config = dict(
    n_head=6,
    qk_norm=False,
    tie_embeddings=True,
    init='normal',
    lr_head=0.00618,
    schedule='wsd',
    decay_fraction=0.375,
    final_lr_fraction=0.0,
    train_tokens=577600000,
    dataset='wikipedia_en',
)
MLP neurons of a small language model. Each row is named by its layer, matrix (up: input weights; down: output weights) and neuron, and shows model dimensions 224-319. Each number is 50 + 10 x the weight over its row's rms, rounded and kept within 0 to 99.
After each neuron's rows, "fires on" lists the tokens most often at its 100 highest values on Wikipedia text that the model never trained on. A number after a token or word is its count.

L7.up511:58 55 56 64 68 54 59 43 55 50 62 50 45 57 59 45 58 39 34 56 37 39 48 63 38 62 43 66 56 72 53 47 63 68 55 33 57 33 43 64 47 28 56 60 45 44 47 49 47 59 61 31 44 52 46 30 59 60 34 52 53 71 62 47 54 55 54 41 46 68 46 61 47 60 42 62 67 62 47 60 54 32 42 61 52 48 50 55 47 48 39 37 36 59 48 48
L7.down511:29 40 62 70 39 43 62 46 66 71 44 50 61 56 64 48 43 49 49 45 50 50 50 56 52 38 31 55 52 47 47 45 65 44 43 53 47 42 45 52 50 35 54 37 46 52 44 56 47 34 45 60 49 42 76 36 51 39 48 54 40 47 50 61 40 48 67 33 40 39 37 47 40 73 40 49 44 60 55 57 52 66 56 50 52 46 62 47 41 49 36 40 85 41 59 62
fires on: "\n" 34, " un" 14, "\n\n" 8, "iz" 6, "ico" 4

L2.up597:40 62 24 48 56 60 48 57 65 49 37 51 48 47 51 39 55 39 46 54 57 65 34 45 46 53 59 55 38 56 53 44 69 45 65 66 55 63 44 60 69 38 42 28 52 49 33 65 46 63 62 33 58 58 42 70 50 41 55 36 49 63 52 63 68 49 46 54 34 53 54 52 51 44 44 44 43 55 53 58 44 58 40 42 53 41 58 27 69 48 47 46 59 63 43 53
L2.down597:52 60 66 54 58 51 57 27 44 70 51 41 51 46 45 50 40 66 65 39 50 56 49 49 55 53 36 48 40 49 59 66 51 50 42 49 52 44 59 54 45 42 57 54 50 40 57 71 52 37 53 37 63 49 47 40 54 57 40 41 34 58 44 45 59 49 49 59 52 55 29 47 52 38 43 58 38 46 54 45 40 49 42 45 39 54 57 66 67 36 61 47 52 48 47 49
fires on: "-" 83

L2.up927:34 48 39 37 50 50 48 53 59 66 43 31 59 39 58 59 61 42 48 38 64 73 43 28 42 51 50 33 51 46 41 51 30 38 47 40 31 63 56 54 54 46 49 60 64 61 68 51 45 71 52 44 63 66 35 58 49 41 58 27 56 53 67 42 40 43 48 39 51 35 74 47 66 41 54 53 73 37 44 50 53 58 43 54 28 52 52 45 44 45 40 41 52 44 35 47
L2.down927:58 46 48 49 56 59 71 48 48 67 33 41 60 45 47 35 55 51 69 46 60 42 48 67 57 45 59 48 46 59 57 46 61 63 26 46 56 50 43 44 69 09 52 43 46 58 47 26 24 44 65 53 64 56 37 66 33 49 58 58 43 66 45 39 61 47 46 43 48 43 45 50 39 33 63 36 43 46 58 53 43 52 49 40 39 39 55 53 78 68 47 58 53 39 47 48
fires on: "-" 92

L2.up91:46 48 49 42 52 53 57 52 61 43 54 61 57 48 52 39 49 49 55 54 38 52 40 42 47 48 61 47 60 50 46 38 78 58 51 47 43 60 41 40 55 40 57 31 34 58 53 37 69 52 55 41 51 49 50 51 57 49 49 66 53 40 57 47 35 32 54 48 55 58 43 41 41 60 29 41 49 46 46 49 43 48 44 64 45 48 48 65 63 42 35 39 73 52 70 52
L2.down91:53 52 53 49 36 52 51 39 52 38 48 54 65 48 59 64 35 46 64 44 37 48 48 53 58 54 63 47 69 47 39 49 64 60 56 42 29 29 57 35 43 55 59 34 38 47 48 46 53 47 49 44 47 62 73 76 59 57 40 42 64 36 48 48 46 29 67 53 51 64 56 34 50 75 36 48 51 56 62 43 54 37 37 51 36 59 67 56 61 43 39 21 70 55 53 37
fires on: "\n" 27, "\n\n" 19, "|" 9, "==" 5, "===" 4

L7.up224:53 45 57 49 52 50 59 30 25 58 42 53 54 62 46 48 39 40 56 50 54 66 43 61 45 55 61 70 58 36 57 51 71 61 33 63 56 39 48 47 32 33 56 43 43 49 66 47 50 28 41 55 52 66 56 51 76 83 55 51 51 72 55 53 62 54 49 42 41 45 51 57 43 37 50 57 67 49 69 59 49 43 65 30 52 65 63 38 47 63 49 48 56 40 47 49
L7.down224:53 45 56 43 64 60 64 47 34 65 42 53 59 47 54 43 47 46 33 47 72 52 44 64 52 53 56 49 48 46 67 78 69 56 56 42 36 50 23 46 26 20 48 43 44 41 58 47 44 49 39 54 56 50 56 46 57 73 63 39 48 51 48 62 56 42 51 51 36 61 47 57 48 55 68 47 45 47 51 60 55 49 52 46 53 47 51 29 41 49 40 59 61 44 46 41
fires on: "–" 30, " | L " 14, " | W " 11, " | " 7, "in" 5

L2.up1134:47 49 65 45 41 42 50 42 46 39 45 38 50 52 59 52 51 40 55 51 30 50 58 55 45 42 45 45 53 59 40 52 40 41 38 67 43 52 59 51 54 42 62 51 53 87 33 70 39 48 39 22 57 39 48 61 43 43 42 61 45 61 42 52 43 50 47 47 55 43 44 44 63 42 50 40 49 53 36 51 59 62 46 54 54 55 60 51 59 43 47 48 40 47 65 62
L2.down1134:51 59 69 56 61 67 43 40 52 38 40 20 52 38 56 56 45 52 52 46 45 44 46 48 44 52 63 35 46 59 59 67 58 40 49 45 44 55 46 71 43 69 50 45 34 61 34 66 51 50 40 38 60 43 49 47 63 45 47 52 56 59 61 47 39 66 60 42 67 48 48 46 54 31 60 46 45 27 46 48 63 58 50 49 43 51 73 53 59 37 40 47 43 34 52 54
fires on: " that" 42, " who" 23, ", which" 8, "s that" 7, " which" 6

L2.up81:54 54 35 36 59 47 51 63 50 67 46 42 67 34 60 41 47 40 47 48 43 51 48 67 57 63 58 58 35 58 38 52 52 49 41 50 61 54 41 54 62 64 57 38 46 45 34 38 46 68 58 52 63 53 65 50 57 47 64 40 45 49 33 44 50 40 52 49 45 48 67 52 51 54 62 47 43 56 33 49 58 43 32 40 49 55 51 33 45 53 54 50 60 50 48 49
L2.down81:49 44 46 55 62 61 50 39 53 62 47 45 48 51 57 44 50 55 51 45 44 56 47 60 41 43 59 62 61 46 61 39 53 54 47 70 66 68 47 52 61 33 69 19 41 42 53 52 18 43 59 53 63 56 50 65 48 40 50 56 51 51 52 46 46 44 62 29 62 58 40 48 45 54 70 38 48 40 70 48 20 41 52 49 59 63 49 47 65 55 46 40 38 49 42 53
fires on: "-" 78, "1" 8

L7.up763:64 49 44 44 48 48 51 51 60 59 36 58 42 61 62 42 58 45 54 44 44 63 56 60 57 40 44 44 61 55 32 43 37 76 59 51 49 46 63 53 51 59 64 40 71 56 52 44 69 41 59 45 60 62 55 58 45 69 55 44 58 44 56 41 46 64 53 31 40 56 43 61 42 50 37 42 59 51 49 61 26 45 61 48 35 32 45 42 59 43 41 47 40 53 66 33
L7.down763:56 57 61 46 50 49 46 52 55 64 47 60 33 44 61 54 64 48 54 50 52 45 56 61 53 52 34 38 54 48 62 46 54 52 53 45 56 58 37 57 41 53 64 50 45 55 66 72 39 47 55 41 63 63 34 62 59 55 58 34 39 44 62 34 35 58 47 63 59 31 53 42 49 71 48 40 56 35 69 64 44 48 51 48 40 40 60 52 48 41 41 54 60 39 42 41
fires on: "–" 17, "| " 17, "2" 9, "\n" 4, " (" 4, "-" 4

L5.up1322:55 74 47 52 62 36 49 44 59 52 63 48 34 46 57 65 63 47 45 56 46 61 49 57 47 54 51 56 57 51 47 61 47 48 47 53 61 46 31 51 60 43 53 43 51 73 48 59 53 44 32 43 40 41 47 37 55 56 50 39 56 54 54 36 53 46 55 44 32 64 52 60 37 43 58 48 38 56 41 49 58 73 65 48 49 56 37 30 37 63 31 65 47 40 49 45
L5.down1322:58 56 49 48 55 64 62 59 56 43 51 16 56 53 55 39 54 46 60 22 44 29 55 51 52 59 58 58 37 45 35 48 55 50 45 57 53 44 37 50 63 37 71 46 49 62 69 46 36 37 49 47 58 48 47 39 47 35 34 53 56 48 56 61 47 50 60 46 41 53 47 59 46 53 37 53 44 66 48 44 43 47 40 42 48 41 47 41 56 43 50 47 42 49 45 47
fires on: " a" 35, " an" 10, " the" 8

L2.up1110:51 41 36 60 53 66 50 65 55 43 31 50 58 43 22 49 39 51 61 48 40 60 47 24 53 60 38 54 50 43 51 53 45 61 48 46 69 42 50 47 58 51 53 46 50 66 47 57 63 66 35 35 62 67 56 66 57 59 48 51 56 56 48 48 70 43 73 45 35 40 59 42 51 58 51 39 49 59 54 53 51 54 40 54 62 42 54 61 62 48 36 56 49 45 58 52
L2.down1110:52 55 41 55 43 38 39 48 42 39 69 70 67 56 55 43 64 47 48 52 48 53 39 53 47 38 62 22 52 59 49 44 58 54 58 50 56 32 51 62 46 67 40 41 44 38 46 58 30 54 50 58 53 44 51 72 69 38 59 77 61 53 45 29 58 57 57 55 56 57 66 48 69 47 34 51 34 70 61 41 31 54 44 53 38 55 57 65 44 45 47 65 49 52 50 77
fires on: "'s" 50, " Men's" 8, " European" 7, "er's" 7, "'s " 4, " World Championships" 4

L7.up177:30 56 51 53 58 39 56 49 52 28 49 57 65 59 51 42 55 49 55 42 47 54 49 61 42 57 50 52 69 37 46 48 70 56 54 43 57 46 41 42 53 43 62 63 30 46 42 46 56 54 50 52 71 47 58 57 27 57 50 58 63 52 56 63 56 50 48 52 78 42 36 39 42 45 68 48 53 55 75 47 58 38 52 50 54 53 54 69 34 57 64 63 46 59 62 61
L7.down177:44 56 49 50 46 35 55 68 64 40 55 44 36 61 50 39 60 54 51 63 41 42 33 56 37 34 46 56 59 54 62 26 65 53 57 44 41 28 55 45 45 55 43 47 36 43 57 45 55 67 37 40 46 53 51 54 38 48 52 54 63 61 55 49 26 40 29 63 72 40 58 33 38 64 52 35 71 65 46 49 49 33 42 50 47 36 48 56 47 52 53 67 36 56 40 50
fires on: "i" 58, "2" 9, " Di" 4

L2.up598:59 53 63 58 61 59 46 48 50 53 40 36 50 53 68 61 46 54 20 52 55 40 43 49 45 60 66 41 52 66 36 56 34 55 43 37 58 47 66 53 51 22 50 29 43 35 45 65 55 54 66 34 63 60 59 48 41 45 50 40 62 35 44 27 75 44 67 50 35 52 41 35 51 35 44 41 48 52 64 52 44 48 40 50 62 47 32 45 43 49 67 41 25 55 41 41
L2.down598:44 58 58 50 64 51 57 59 37 25 34 47 49 48 58 29 46 53 31 52 43 67 42 41 51 51 53 53 51 64 42 63 41 44 33 50 53 58 41 38 45 55 53 53 64 61 36 56 60 52 41 41 64 40 65 65 50 35 52 50 42 57 53 41 32 43 45 35 40 62 42 45 36 54 55 36 33 51 67 46 36 63 52 65 62 41 70 65 40 43 59 47 74 71 29 59
fires on: "1" 79, "2" 13

L5.up1258:62 68 63 60 49 76 64 55 55 66 43 46 41 55 60 47 61 59 46 44 35 50 58 46 39 42 33 40 76 64 49 43 38 50 47 57 41 60 23 58 43 44 52 53 63 61 49 64 50 61 37 50 31 38 45 35 51 62 54 48 65 49 55 45 50 39 50 57 34 53 58 66 35 42 59 53 53 55 51 55 54 50 65 57 48 50 51 64 38 45 70 48 34 48 49 38
L5.down1258:59 46 67 64 47 52 46 68 43 56 47 46 67 52 39 49 48 46 75 33 50 50 52 59 61 53 38 60 49 53 43 59 51 45 50 65 53 54 58 54 64 60 56 46 48 58 69 42 35 54 46 72 51 39 49 46 41 64 51 45 51 31 62 62 47 30 53 42 60 48 67 58 53 41 41 41 61 44 57 35 33 58 64 54 70 49 46 49 59 49 46 28 62 49 55 64
fires on: "in" 19, " a" 12, " an" 9, "o" 8, "A" 6, "en" 4

L7.up1506:47 63 66 53 46 51 68 57 56 52 36 31 62 49 37 45 47 48 55 64 39 35 49 68 43 56 53 41 50 55 38 45 32 42 28 52 71 49 38 57 39 70 53 44 64 43 42 52 47 50 67 46 48 59 63 57 49 53 53 44 46 56 55 44 52 62 52 45 44 34 56 51 44 48 42 69 41 46 47 54 38 52 45 51 49 52 54 54 50 56 55 46 52 53 56 56
L7.down1506:59 56 62 48 30 56 63 58 38 50 47 51 57 44 45 40 44 63 33 44 39 53 45 62 45 64 47 38 57 35 57 53 53 43 34 40 66 47 40 40 37 58 53 65 63 44 52 54 48 57 45 45 48 40 48 64 66 67 61 56 18 39 38 62 60 50 72 61 52 45 52 26 52 42 41 62 40 66 63 53 52 58 55 50 45 56 57 46 54 48 53 50 69 62 44 55
fires on: " who" 31, ", which" 17, " It" 9, " that" 4

L2.up631:37 61 41 54 48 39 36 28 46 49 37 66 43 51 42 64 49 34 57 61 45 58 21 35 67 56 53 47 33 54 50 66 49 45 38 54 47 46 38 46 62 53 56 57 52 41 59 55 40 57 59 30 37 50 61 53 57 52 58 80 55 30 54 67 59 45 56 53 34 45 53 60 51 57 53 62 48 49 51 49 74 52 49 60 61 51 57 44 59 48 57 55 51 42 48 36
L2.down631:57 54 41 58 46 61 58 44 47 49 62 58 47 51 41 61 37 58 63 47 43 60 64 54 45 33 42 63 35 56 40 53 42 39 56 50 63 69 58 71 57 64 46 43 41 57 46 50 66 60 58 61 42 59 64 49 56 45 55 48 39 74 43 67 50 58 66 53 52 65 44 53 37 49 59 31 36 47 55 35 50 51 62 47 45 40 54 64 46 45 62 38 50 67 60 57
fires on: " new" 23, " old" 11, "-based" 7, " original" 6, " for a new" 4, " different" 4

L2.up239:57 58 30 59 50 67 40 50 48 57 47 49 72 44 54 66 58 30 50 56 31 57 48 47 54 47 22 42 51 60 42 51 59 58 57 53 62 60 67 56 41 54 66 51 48 61 43 56 50 34 37 45 55 62 57 54 60 43 51 60 60 61 58 59 54 44 58 51 45 40 44 42 48 54 55 50 61 66 51 53 53 43 37 72 53 58 38 38 52 46 50 54 45 58 45 38
L2.down239:56 45 36 53 36 41 42 53 71 38 48 38 39 53 70 54 59 48 60 52 62 40 40 54 57 41 45 47 49 63 40 59 43 47 52 52 41 63 54 54 36 58 42 42 46 57 46 69 54 34 41 38 26 66 64 73 62 37 42 56 42 55 62 46 54 66 47 56 52 44 66 56 54 60 57 59 68 62 46 45 55 36 44 70 35 56 59 47 46 40 52 52 47 51 49 38
fires on: "'s" 38, "’s" 15, "'" 9, " European" 7, " band's" 5, " its" 4

L2.up447:31 56 48 46 27 50 33 31 56 66 49 61 67 50 53 56 36 40 39 50 58 65 21 62 47 57 61 45 52 38 57 50 58 52 67 47 57 58 60 42 46 42 67 48 53 48 66 46 57 48 52 43 56 41 56 46 55 53 46 47 49 45 44 63 69 64 36 49 57 56 50 52 31 45 39 59 44 54 55 43 62 45 58 51 49 47 49 71 21 52 43 44 37 46 44 54
L2.down447:63 32 47 47 32 39 52 32 52 51 55 73 47 57 35 44 53 59 52 61 62 44 40 54 28 65 62 53 46 54 39 51 56 49 56 54 50 41 57 44 75 39 41 33 47 49 65 35 43 43 34 53 42 60 79 65 43 23 52 46 25 54 41 37 54 47 44 47 66 60 50 46 48 64 47 35 48 54 43 46 40 52 51 52 52 46 57 53 58 47 49 57 45 51 50 53
fires on: " de" 26, " De" 9, " Van" 7, " der" 6, " married" 5, " des" 5

L5.up523:24 52 66 38 53 72 55 40 55 41 50 47 52 61 53 36 33 52 66 50 43 63 59 64 69 34 52 41 48 27 57 57 42 50 66 34 60 61 42 48 52 48 70 30 50 45 55 62 44 52 30 49 49 44 51 36 38 56 72 47 50 48 40 50 60 28 55 59 42 45 64 42 46 63 57 59 50 50 37 48 48 59 63 53 63 62 61 39 59 46 47 69 60 46 29 51
L5.down523:50 44 43 37 47 44 57 59 40 61 39 33 61 41 58 57 55 58 66 31 62 55 33 70 57 66 62 49 33 40 57 44 21 65 41 39 37 47 54 49 53 49 59 49 52 56 57 51 39 29 56 39 55 43 51 44 46 59 50 51 52 55 53 46 47 46 56 47 50 47 57 56 47 45 48 42 62 51 48 56 44 52 65 56 58 34 39 61 45 51 45 47 63 60 50 47
fires on: " c" 45, " a c" 9, " C" 6, " a" 5, " the c" 5, "-c" 5

L7.up745:35 68 57 53 49 53 51 46 65 64 46 56 54 39 49 42 41 54 28 55 36 36 47 60 49 49 48 39 72 30 52 65 34 35 63 52 45 64 47 50 51 67 31 45 47 67 43 46 55 56 49 53 55 41 33 43 57 49 56 64 45 49 62 51 48 67 55 48 60 45 68 46 66 38 41 27 46 41 49 53 60 45 36 51 42 58 40 53 53 72 48 37 43 54 60 46
L7.down745:41 50 62 45 47 51 50 60 65 36 56 43 57 43 33 40 36 55 45 39 55 55 46 48 54 47 51 52 64 49 69 52 49 47 42 57 49 65 56 50 51 70 43 62 76 60 41 60 59 36 61 49 51 42 43 60 52 35 74 71 55 46 38 43 47 57 52 48 59 49 45 49 46 44 43 45 41 35 56 40 40 63 35 67 46 57 72 58 40 51 44 34 54 47 62 57
fires on: ", which" 29, " which" 15, " of which" 7, "s that" 5, " that" 5, "), which" 4

L2.up1378:38 48 59 40 52 46 57 44 59 38 50 54 40 57 56 38 62 58 68 50 50 45 50 29 51 72 44 48 65 66 41 55 64 40 33 61 43 48 56 31 56 25 54 64 44 52 69 47 60 53 49 38 46 49 61 65 56 63 44 63 42 47 61 56 41 42 33 58 63 62 34 42 42 42 48 61 37 55 49 52 61 52 51 48 55 41 47 42 50 38 44 38 51 49 56 51
L2.down1378:60 55 55 71 64 39 50 43 64 32 64 41 40 52 53 59 55 65 43 59 43 49 52 46 43 47 60 75 61 71 46 51 34 60 53 58 50 42 50 53 49 50 40 44 29 57 47 49 37 54 40 38 52 58 72 65 38 42 59 59 50 39 42 55 43 44 43 60 77 55 37 54 53 46 56 34 65 70 58 50 31 43 50 39 57 60 57 54 54 41 45 61 43 62 37 49
fires on: "i" 37, "b" 19, "bi" 9

L7.up1403:50 42 42 48 38 60 36 52 50 57 60 58 51 67 38 44 62 47 52 41 41 65 51 46 53 55 45 49 55 34 44 59 34 50 59 52 54 47 57 52 56 59 41 59 54 45 41 52 42 45 48 39 74 59 40 46 59 43 41 52 53 39 55 48 43 48 54 47 64 45 46 38 50 50 41 47 39 34 54 43 48 53 65 51 31 47 39 44 44 57 67 59 59 49 59 45
L7.down1403:63 63 57 56 51 47 72 54 54 68 50 49 51 54 62 78 53 41 61 60 47 57 51 47 36 54 45 49 57 65 55 56 51 41 66 51 48 47 54 75 59 47 49 38 46 33 52 64 38 63 42 42 60 56 38 48 53 36 51 79 55 58 44 40 41 29 55 59 54 55 48 39 53 56 45 50 41 46 55 47 63 38 46 44 49 39 43 60 49 60 56 56 60 40 49 77
fires on: "2" 20, "1" 16, ", " 8, "| " 7, "\n" 7, "–" 5

L2.up220:52 50 55 44 43 38 64 43 44 63 54 61 63 61 46 47 42 49 37 50 65 80 45 25 45 63 44 38 71 52 40 39 30 54 54 38 54 46 65 50 55 42 53 35 51 29 43 79 44 41 48 48 61 67 62 36 42 52 38 35 43 50 46 61 52 58 33 49 47 57 40 68 34 52 36 56 50 54 19 69 52 59 55 51 52 37 31 58 42 51 48 58 48 31 35 62
L2.down220:51 37 58 40 33 38 67 40 40 38 56 36 56 51 38 50 36 62 49 64 61 53 40 52 44 60 41 59 58 42 62 54 43 53 43 42 56 58 63 54 37 61 45 51 37 67 44 48 31 56 37 57 58 60 61 57 29 45 50 52 38 34 30 49 43 46 60 45 66 46 38 56 44 50 60 42 51 69 47 47 36 65 48 52 46 32 27 53 58 54 30 60 43 29 38 46
fires on: " en" 18, " De" 14, "- En" 13, " van" 11, " der" 10, " Van" 9

L7.up1317:52 56 46 56 54 29 37 54 34 60 44 37 55 50 52 64 42 51 55 35 50 29 42 46 29 38 47 49 43 47 36 50 59 49 42 44 53 46 59 39 53 47 27 67 39 61 81 44 64 53 43 41 43 24 46 47 58 38 49 39 44 44 51 51 57 22 37 70 59 45 35 50 57 45 50 53 41 45 44 46 40 66 55 50 45 48 50 55 58 53 47 27 47 56 45 49
L7.down1317:43 55 36 50 35 35 42 60 31 46 27 43 50 44 53 50 55 41 51 37 56 44 61 44 55 45 64 45 47 49 45 54 57 72 45 59 52 51 51 34 54 55 39 49 46 62 48 27 46 58 68 66 57 40 48 75 60 51 42 44 56 42 47 28 47 47 51 69 64 39 31 63 47 49 54 33 54 57 47 37 70 59 49 41 56 62 47 62 59 47 52 43 72 36 56 60
fires on: " S" 54, " (" 15, " \"" 12

L5.up1377:47 52 46 39 49 35 61 51 55 53 50 42 55 53 51 60 37 45 42 33 48 64 39 45 43 56 35 41 32 57 58 51 48 40 55 64 47 31 52 36 51 46 48 63 60 36 58 34 45 60 41 56 54 46 63 40 49 60 60 51 56 61 49 51 59 39 49 64 49 40 48 53 37 49 23 62 32 44 46 60 43 56 49 51 44 51 40 41 51 64 52 40 38 42 71 62
L5.down1377:45 46 46 43 36 28 59 41 53 34 55 40 55 40 60 66 48 48 43 45 39 44 58 39 49 50 49 43 42 41 55 62 42 61 54 68 46 55 55 58 56 73 40 59 48 52 42 39 60 51 26 41 49 50 49 52 43 80 48 40 66 52 42 37 64 52 53 85 54 63 37 31 39 50 54 41 47 43 57 54 50 62 54 51 52 48 48 58 57 49 46 57 62 71 41 56
fires on: " \"" 39, " (" 24, "===" 15, " s" 12, "==" 6

L7.up256:53 50 59 58 28 50 47 52 55 61 54 60 44 51 58 63 75 46 42 41 47 54 39 67 50 42 42 50 47 51 49 61 62 70 41 58 50 35 50 59 37 45 38 51 58 43 60 58 68 63 40 52 63 65 46 52 43 54 52 57 46 57 62 37 54 75 53 58 59 60 61 48 50 54 56 60 55 49 60 57 35 62 48 66 40 61 64 43 64 45 43 58 41 41 44 61
L7.down256:44 49 59 66 46 59 39 50 73 49 47 61 52 48 47 64 43 42 47 46 48 69 62 46 56 48 31 39 54 57 46 35 60 54 55 37 50 41 54 48 49 56 59 51 64 28 83 64 42 42 30 32 46 50 39 44 49 52 54 71 50 52 43 45 65 60 38 62 64 51 54 39 37 55 53 55 64 50 50 40 52 42 46 57 30 53 52 39 61 49 56 55 53 54 60 61
fires on: " a" 65, "| " 21, "\n" 4, "1" 4

L5.up1418:41 70 62 53 53 55 49 58 56 53 38 40 63 26 48 45 38 55 38 61 47 41 55 61 43 57 54 49 55 62 63 34 40 47 49 57 50 53 36 40 38 59 51 41 57 40 41 45 48 48 55 65 74 58 37 54 52 56 41 56 34 46 65 41 49 59 50 57 40 49 49 47 56 52 58 50 38 60 59 51 43 57 42 48 42 56 40 68 52 42 40 55 54 43 56 38
L5.down1418:55 55 46 66 55 57 69 41 58 45 63 58 50 48 55 60 64 68 47 71 43 52 48 47 55 49 73 61 50 53 62 51 31 44 49 67 49 28 46 76 51 41 35 58 52 58 58 58 32 44 50 46 58 42 47 62 54 47 62 68 49 33 38 47 50 49 55 53 39 50 44 48 41 44 40 46 26 71 46 43 37 62 50 42 48 40 56 32 60 54 60 53 71 53 52 45
fires on: " and" 28, " to" 15, " that" 8, " who" 7

L7.up1265:73 54 40 43 56 51 45 67 42 59 62 50 58 31 40 44 42 46 40 56 57 40 60 61 46 61 49 57 41 72 56 46 46 46 68 56 51 58 42 44 67 47 51 57 60 48 48 53 43 53 54 43 57 45 58 56 50 36 28 49 41 70 53 54 54 47 48 48 77 47 66 49 55 44 42 44 52 53 56 52 62 46 42 52 53 62 53 52 68 48 49 54 63 54 56 39
L7.down1265:39 64 57 51 54 43 43 52 58 43 42 55 46 62 65 57 50 72 62 36 50 57 32 33 54 35 33 56 40 52 55 53 49 57 52 53 61 43 42 65 60 47 59 61 56 51 71 65 23 52 63 42 54 37 51 46 50 52 51 69 51 48 64 62 44 52 55 46 56 57 54 37 41 54 47 56 53 62 38 55 30 50 50 42 61 50 47 49 32 59 49 60 51 71 48 60
fires on: "1" 23, " |" 18, " assists" 5, "2" 5, "s |" 5, " rebound" 5

L7.up1510:52 46 48 69 45 37 56 24 48 73 37 39 49 54 34 43 37 41 59 67 55 45 55 52 51 48 61 52 56 71 54 48 42 52 47 58 44 46 55 70 29 38 35 57 54 65 33 48 56 46 41 48 47 45 54 48 44 73 57 53 33 43 61 53 44 38 59 48 42 45 27 67 49 36 67 51 75 46 43 44 47 62 57 37 50 51 62 57 38 53 49 50 63 49 58 56
L7.down1510:43 61 54 57 38 51 62 56 37 50 38 58 28 58 42 54 49 44 60 49 52 47 47 45 58 45 61 53 57 64 29 68 64 55 53 53 49 40 39 36 46 24 37 27 52 55 52 65 55 41 39 58 36 51 56 55 36 55 69 56 45 54 43 40 56 51 43 77 43 43 50 58 47 66 43 55 59 50 49 62 40 49 69 52 46 45 61 32 48 43 29 76 44 39 54 59
fires on: "\n" 43, "; " 7, " ‘" 5, "\n\n" 5, "–" 4, " | " 4

L7.up199:52 43 37 52 43 55 40 58 39 41 65 45 51 57 54 52 53 38 38 63 52 44 51 39 71 57 38 53 34 48 48 46 56 45 38 73 45 58 40 52 52 36 61 63 54 51 55 36 65 31 73 62 54 44 60 46 40 73 52 47 38 59 54 45 62 53 56 57 47 44 45 51 49 60 60 39 47 36 29 45 38 50 52 67 51 41 48 67 48 50 38 59 66 46 38 46
L7.down199:45 26 41 55 45 54 52 39 43 46 49 60 50 45 51 58 52 47 37 53 54 47 40 40 46 63 43 38 59 60 53 65 60 48 47 57 32 40 49 41 43 50 55 52 56 41 64 60 60 48 35 43 72 36 48 58 47 54 52 59 56 70 61 71 53 54 42 60 50 44 40 59 44 69 52 58 41 43 50 47 44 50 49 59 58 52 47 50 45 54 44 59 49 46 45 55
fires on: " | " 20, "ad" 11, "in" 8, "at" 7, "il" 6, "." 5

L5.up1496:50 63 79 54 47 62 80 56 35 37 42 58 48 42 40 48 63 49 56 40 41 62 63 77 60 56 55 46 62 50 41 47 43 40 52 35 39 37 56 60 39 47 69 42 42 44 61 52 41 69 50 37 56 50 70 45 50 47 66 42 59 53 51 68 46 56 61 34 38 63 63 36 61 48 66 46 52 54 38 47 50 59 58 47 53 52 48 53 50 44 52 51 39 62 60 33
L5.down1496:37 50 52 58 54 47 48 51 58 34 29 46 54 61 68 39 21 53 43 48 61 77 40 44 48 49 51 53 49 52 39 49 57 55 38 47 53 38 40 57 66 41 41 54 34 61 68 42 49 35 26 37 61 40 28 46 46 54 39 45 50 60 41 57 50 54 54 45 39 60 45 46 51 55 28 54 45 59 51 61 52 52 58 43 53 28 68 57 36 47 48 46 75 53 40 51
fires on: " of" 28, "–" 12, "2" 11, " and" 5, " of the" 4

L7.up1309:38 66 58 54 47 46 64 62 27 66 50 49 31 53 62 51 57 32 45 39 50 44 57 52 52 48 49 48 61 53 40 51 69 74 35 53 52 47 58 65 59 29 58 46 38 50 49 48 35 49 54 42 40 57 46 42 56 50 50 52 48 54 41 58 61 50 36 49 58 64 56 38 29 46 54 57 52 44 44 39 47 31 55 45 52 46 50 49 32 55 24 51 44 58 41 38
L7.down1309:57 51 52 47 58 41 57 57 52 55 52 29 34 63 57 38 45 43 58 57 67 60 48 45 47 41 54 50 56 43 47 50 45 64 43 57 63 34 59 54 49 20 48 43 63 39 50 44 36 46 34 28 46 46 65 36 50 42 34 42 64 68 56 56 51 56 58 43 54 57 33 32 73 54 55 56 34 43 39 49 51 44 58 43 51 45 55 25 39 46 48 42 39 40 70 61
fires on: "–" 23, " | " 17, " — " 5, "1" 4, " with " 4, " | $" 4

L2.up217:44 59 37 55 60 53 42 39 46 43 64 47 53 60 37 57 41 38 62 58 57 56 40 53 52 61 31 46 50 36 48 38 40 55 55 67 55 57 45 66 47 65 62 59 62 51 47 52 39 54 58 51 39 58 76 54 49 49 49 52 55 60 48 50 62 69 49 40 48 42 39 47 59 33 34 62 57 49 62 34 57 44 63 58 42 55 51 63 58 48 46 49 38 57 28 45
L2.down217:35 56 40 60 48 50 58 60 50 42 57 42 45 46 37 45 43 27 65 46 50 40 40 53 43 51 48 57 32 50 41 43 59 50 55 59 50 45 44 70 47 61 53 66 48 38 46 44 69 50 67 44 51 55 59 75 44 48 62 41 51 56 57 61 63 71 46 69 44 76 59 48 47 46 66 41 56 40 59 47 53 56 45 64 33 53 67 67 70 50 57 39 53 55 50 32
fires on: " its" 39, " band's" 10, " their" 7, " of its" 6, " and its" 5